config.toml
optimizer = "muon_variant"
lr_head = 0.00578
decay_shape = "linear"
final_lr_fraction = 0.0
MLP neurons of a small language model. Each row is named by its layer, matrix (up: input weights; down: output weights) and neuron, and shows model dimensions 176-367. Each number is 128 + 32 x the weight over its row's rms, rounded and kept within 0 to 255. Numbers have three digits each.
After each neuron's rows, "fires after" lists the tokens most often just before its 100 highest values on Wikipedia text that the model never trained on.

L6.up1147:112160145120122093080126151160143151105095127153148097169136160113136143098070124105146109199118157062065131109103073118124174182085098110119146113088071125107041097102100117069176077103095149098097161163136102117151070129157079135131105126081140122185146128143151154102140056147109109130143147108131097152102087147075083109119145134118133182094098077081157104160143096184198091131134143142136178094120147161109119071170172113096176169136098134102188105178097113111146121091140165137120134154144124130158099209161172138057132126170094081117127149119166170137122081138140096072
L6.down1147:143135134123135089116144118091106148114116100110012088093122169127108159161064092142141164139151111141059132123173115159144147105154124122079168107092127112166135120130097113148147148094117104129091133134123118173144163110187108111165155092075141165142168141124103108161118087232195130109187097169084149063071105140122134130151127157134145117125172137143090105120130115065111164076165114148087109074151106150163142048090164178140089112150110130103168088130150133142151087138117172156171098176116109099164145078122117124093049190148142163132146117170101132042089155158128116100
fires after: "| ", "°", "/ ", "\n", "Win ", "F"

L3.up860:136096137102129085102117049135099095146140080106106147140139116092170114100196093103151125065136165094113118110161143155128164132126121163146104134143074111135122128169073148117148156164097095109129156146094166164044122154053115102116110118128165132120041138147138127144115110126130102086132051113125067141137110124170144119159133146099141110121145114137170077146172101170130127105125144089126115094104138117075112155094107124142113165104111167089077140161128168116159137090125118122130176151127183167185146138166074184133099122111123133116129155126057142123132134168119147158
L3.down860:126101118196127084186215158133121113060162132130157083176132119143067120122130134144100108145139152127127159104051097149146122130201074110099153098155111108094133184176130096146169100117127163128108084158114159103132116133137136193094136153153066115172191142108103070146158112103122099141138149124149139192148123155178121097071156111100186108138067121141107099133114078134125105170161133137089159092178185132174152112151119092143115079128132094096143122129142121131142130090119139128160161124129143181106090142169115085149084143107185147090126104127118235126154096142087102090
fires after: "first ", "a ", "the ", "as ", "was "

L3.up1716:133153068115178081125078185113167175185101126118143106085128168129175134084171076120167128102139185095132147188110137140138179087136120122134072156146141141168155146090157123123090123156109124144145095093085113099129118157131119108135117132087145128169108179099176088146070087113103160056096127140178132133098084089148168100112142086131133130132140128157078136148107109159116107146108114167096172094096109115096117134098137172135114161096107178159161106150095140118076115136111171137115127121187088081157125119083141131079137113202157095083095102202075162133120094057173106116
L3.down1716:099126136113073114126073165164164103074146092122081107146150082120086133143124192074114182137193155131140161120144104090081121141125123111126142145167140136096162139087120119073108134053139091104126168123176060116137055115114101104127120082187129099110166198082109131159180156202106128136148128119082162119172180162119152103106089129168119107157148127089094144076084137169100142100098154147134126128148185187129124079146152113139119122183173185181099144112120116106137123136074165138156144157112122111086157122113134125171132084157168150113179144101201135145126185122127132141
fires after: ", ", "as ", "(", "al"

L6.up2096:195139130147130123117060125124065155156097116109124156062164107112155125074122166127183095179135156173105131119126128105155101173140166122150108081109084112119130182118071107119092076150091139175115076131155161156118179119159120121151149099125169135135162118113106161116154120120110188117122175130114128193124120145179142156175157159050081129107098115086142116151137173099086119145137131147122139087087144187117153164154120091171142137101111110189112136207094123047106170122101110124103140139164130184168100072103116179116114126125157155129092149176110163116107094144118094098
L6.down2096:115095123082151179118069136142086162137141136158100111130163176099158114095128067099076162057148143051133167146157091123157134144115123109176110135157157116126106126115133135112164098134092077090068096126069086090165117122135072123052093145135065129107143159167156125067149105117164146183115134123111146143157125157150121152130125149104116135105109153141119126078127120137147089169108155133126143142107122110114143104147123145153115197130122136104153060127161135177116116144143058138099171127130089119098149137144111130217124072104049158138113154075174093138092111060164163155
fires after: "| ", "was "

L3.up854:156066130045155085137113131089149093147152148130113151139109145136167145096120064106122172095157087086213149124174123136154149112170139094192101088078158140107094115133139162149124063202153131101086138168092096161159117118119111171119114151175136076115113185101112204128106117136116101132090167129136153149145203139086079218133152123152102105125182164147156119109137150143161060151109160131189140102149148108083158155162106152092115139125111132118161081082131116117181096125139188092102126098129148088133192109115108104111123094135126107073140147099123070120137155036123126116
L3.down854:092094073156190118129095136128101183097187147107141084149128062081166103097131132154146139144142121092163159184087077116169135129108110105224108098049112143146138129110140116116144076149158184145098124122129131166112087156107166144098151207147130137102155159157132075132154171149120089120148178126106182109138140180043088142135107120153070105161137107105098038168129124112154081135123100131093138124100109067112085172094134189104127097121100140191065118155182125157162140133113157108164089097098172088120086094111153139103158082182197168135117149150118110093088128124126153109
fires after: "the "

L3.up1193:137214131047092132169120115191124102099137123159086120128131139179153115116139066083090141146112115125193159179112111124107108115117082101130144105166099112062176108092172073138186117105165102073139136136131116086132154147129124135172101069142188169080119128189133115177187154129112151180126164109087088154124126117149184093124103132151126134143124154091106190090106138181140129151164190115115135079098123072149154079163139099101136111095131067148113169127120102094107137088140117179104182170162126135191098095142141139144154153070151085094106091170062084144140093088094099089
L3.down1193:162140136169110137113097100141114112151177131093129152134166122119118176133114151110147154130217141158114132141101130134105102142163157151109146094117112127136155131166108098170161128057122105168170097153145069129113159084128109129201151144110114166122145122126130166141075131167140103123103110155063165146128154107119081130097133145118132163137140135157093148117171158106120164101082122093159127118117122176070073117152141148087120180162135119140064126190098172132154151139102062115139184174138149109161083144079185185111086099131154134145116151147099125123114205138113157173
fires after: "was ", "were ", "is ", "are ", "been ", "be "

L6.up837:145193081154138155104155065082137175126110092111111135082147114120152155160150216167099107134133126171144159081158165125119115154168146116120173122166181189114163142144142097140149170111096086110104076184088130181114112136103155148117112087120100196126159160113092145081141122121113127117136131166149064182158154158057109137127081142120077135119093094113138157152128108118131208129159123148098141191184129184099123164159131120141155103071116083161123102113119132158125136126142134111165180147135108147146105112122169142121103147092175163142133139092119202123133085123126115110
L6.down837:116107126151075137147083101149082162115178116139131175113101151155127168088152050158160148153124105140143130151111081118131165153102132079142091128086155136164157142121124187078099062136125172129126198147158112089142139116115085113104105097099118129162089080170115088164174152125137139204103150111116127114063145100131102142090054197114089118151153119050118137095132145128151098155081112099119161083094060085144126094126161143137163120076067151136109143136128156159201151132159115171158112132141153133174150129094087128128164099089181106145086171150105094130119100143131177160
fires after: ", ", "(", "was ", "as ", "and"

L3.up1272:167134086131168097118127143144159093194140120129150111181154168188110162128146161116189076114106105074152075175126135164105146159123106136186134143173126124156138129115075121201104088143074129152127143171121182168160111114154100166085097172126059134124087125151072120150149131105112141192152148107100156173115186119131197125132076102119116182127070132129163127142116133096119144201161139093183146134075110109170131000119102144152112098119114094148145141117137148148134128084078147128149116136130129127165095077099168106157166107145155114147140151171122143079105153119126121091
L3.down1272:158160125148078134113093177090162175149176089120130129054112184163118103165121149146165066082114149112120131100077119110126186131158093156125104135094131136163183122108138097201114118160103131086138165120139094117178101106086126132126164119172109097118119114117116145142180113120127105148124136152139130138169109107153167096153125119155137180142055090120091148091168121120108114096122098040179153141127083131103105138115146156153113120131159145109089163127164120132140148156109171092107146128082175124134147110126081181198117114083120127109086126141176145141175134121101089110
fires after: "% ", ".", "| ", "had ", "households ", "with "

L3.up904:082128102106189138087141156167146171102172120114109141112129155176099123148144098117154138093209088069113198166077101091157150123116117103153157140156130153095181090145125165132125159086180126153167174103142177159061121125133124082108117147103122155091131125167171134103113145183157084132110134126102100142120143137102123110164156043138102097141149099117149141181140181151128132110148123156161158091117109209134105138087177048101134103146112120129134098097107138126112073084090117113174103073099119161092181097146116155164149119109142154106119092071198120134163127165127120106
L3.down904:093117127102138182152116082108091135079154158175146118161103157126140152120127154145140161170204080171090096121130123112127179150107191138124109095156118101131117110109117120177096118116083100124158136128148202142076153166169115119124110138099117141115175101151113121133154149101172172148145137163170088116096155153192146066159108103105108156116118076161155176112115144202147124111155102083139147135100123115112141147154136130143127126130162130113101100161167121130155133098162085103115121098092167138156071091141167144147101066151076158131138164080156165112133106101050153098
fires after: "| ", "0 ", "Al", "non", "Saint", "for "

L3.up1878:161168120120115061097119089171142128114107180151152104068082112097112091112161127139081143150167104189147147126191122100082137084140123201125107114130136150102089090150107095162153149100108114082079090115094105097072097135121119124153118166124139080139157100083155065129110155161119177147162149068142110064106139154135096125137104183155182088163123148163121146076084156154161165110107226118091118129130106111036145140098073129069161070168126119139093105122115130141100163108132175171133098129076078181141114103134153123083154148145166132160117136124072094183103128125161123089
L3.down1878:180155129087161115102151123127051100139149117128145120143154139116122098153117129149136121128129159131122086098133161118098163128204138184155141140045140137151123142095135087154122102096110110107095107134096167184141152123110053097110138139139120123105125092151129158069143157188142162124240139142069190149149149174110086138165133113128088173132157143175145121067178093183093172188156068107166092130069181134133129130130165100102135170156142111124103118114159154141141143098134057137082096151138179100147169146082175108107150117141135092138122095138078149137149107134095152160
fires after: "the ", "The ", "-"

L3.up399:190103160088150085079096168153138108153142108090092064135102163101168073147110079092091179160115129089110136167144157126118145140178127106107107160166117168078158125130141125090152160178135167163139098110067179136175108113143129110070092157147167158085180103054184176110168063108101167146149106137119108089132095146181140119136119120050126141179098132128102163152101065136096202098121097141156168122150087106124158131095115074192066121130109166142090165123138135165061079107085141104157135135123074095102144102137144105110145102149144095090134156124137174152167069134137089107
L3.down399:073131091122119135149188129125123179147178106154168132126125123161154118080124152109170169125108150124178120115125088138129104151167135055136163102108109116151182141064112134103119182134147143133076162147158114178158157122103109134112153153138120144142099101094107116088106159164115125158070135143182135123153067160049131091137101133147150088157094134133112092096111096157124095090128145102198120043049171089110152141138125177110174175119151092063145112101114121150115140122116116146130122098130155059138124097124113152173120153113146222131156103081094099188060134111123057128
fires after: "a ", "became ", "as ", "was "

L6.up1137:153098074152114194113068063151157094127101121142134154143140166169099114195159123088135131128100097175184105147164103092145150115174088144107140161129143103079146197123091149124092176108136181127134135231098127186170176137131096114078157088128116186113118085100071044106157120160145158118120142047150066096110179132131117097167140162143139102170095126140093168142154083145153099108120118174104160097127164122086105126169131150133144169162134163157155118112140234171095091117180174094112173188129128136107154147164127154124080161102125106159136122101112165121151170125155122129
L6.down1137:108151147141122118114165155177109096105163113112110132148106153124179142124132121208066098134169104126080125146179107136121092117119136137150203168140133165136102102208115121132120123108146084079066161144133129135166165118106073154145128127095141128128191156143072100133169151125157167126085107108124068132108103137109099148167178141105117172167126173138138127080101154102203128151109171141159118129160145087087164108115120125096142239093124148150120113088105199128114138158172096116167092140098133110142116060186171151135073037156231106173151168125121035130094068124098112184
fires after: ", ", "A ", "(", "of "

L6.up197:094190123140139144155121158128105178159125129113145126115159117163124151019151143117108166106103100064093131158168166127088142140173179174112067143093139119184153153126130139169149204101171147127085153162121155080097082121106116090108093173160126100155146119146118151083127060090133068201114198112062132168153142164170127107118112082176098117165150143087137158109121127157171155082095153158058185094054090127077140104151088129163169213114130155128123155137138125123130137124173113118175158123139156135210130102183078132139111166170167144116084137140180122135149100178132160106
L6.down197:095144082131136109099120106086076081150162097084079114113077102168104127149143136128159174067212140136104168109130097117138139176148208103146116088093140104162115118171145139158065126112118120134106158139130130145088179079153119121119087119098091172130163088146143081105154166208131221111129133110145156143094123130156176123106151168172096154085099134070110128134146146160127096133136107115082112108087108099123099131111148125112027082164096138148166141176071154105110100143150122110177142159143089128115096134103147149090106116100101156096116105100123129163102111142128146183
fires after: "==", "one ", "\n\n", "some ", "an "

L6.up1200:106139154116166108138143102117100176137067046160130199105140138114151127129145186124125118120079160139186142120085117102106127177137152156129088098076094154148148132100178108149157061163045120106101103151079120188124115066198124046169190117128065169190086141144130092126168180149134104077092177067123124095097152136102121158127187100177157115180121072133148103104073097125161126119145094076101146150128136111131184035148088136107151157149081166121138160169100144167135138050126121108132100107177135128182097127165120099136129141152085170129158116151139176103158177109148142133
L6.down1200:099105120120100118108147119094142154106108179170179158086132121132124100189158095086108178124118139130090068137118160064075129123106164180088089096101174119143136160112113165092119127124131126157176127089156123136172127136151102122144122092147159089152069150107116091151131149081138068113146091145121060177086157169163163070120145120102120099088161206155106131138112117155168148130147122118162189191088145172165132117125149172130168119142108108140157079158100135022151117089105127162146106126140127110178103026103151124121116161068082160122115116097157121149084125134107161115
fires after: "–", ".", "-", " ", "and ", "+"

L6.up417:111134094108172191103152133127137139101157116109131103152200135133136178114167127097106137121110178123151215082115117118135148130141110154129105132106177164150117118084021069179141118119117075109139057097070121196170136139106107140085178110121163131126144124161095123112100185087098122093155183092150101110164134091113134117132072098059086163198149059152119135135117160160143187144125152101068082179144103148098188109134102168142106169122130125118135118129135157146162142141096131103146179163109140085119108095195165120124108107176145125088133149111170132127120084122116091093
L6.down417:162149139146144092150125077149154107117152071130173177158073072110057098148165091151182062134106093106148104173110152139130177105168125148142119135208109139167111141142116125094096111174096117149121109105080115051066148131123113147119121175120079144128074127088108088141197054126089135076147130147043114091057154232077123157123146118132140126166113088112082135192106100102123133096097139104107164113063119075204088116165132114110131116086117092141196086119150114126122145102110163127124104132128116129084094093177100139150112132142143180111101155162093123145076078146133148119
fires after: ".", "–", ", ", ":"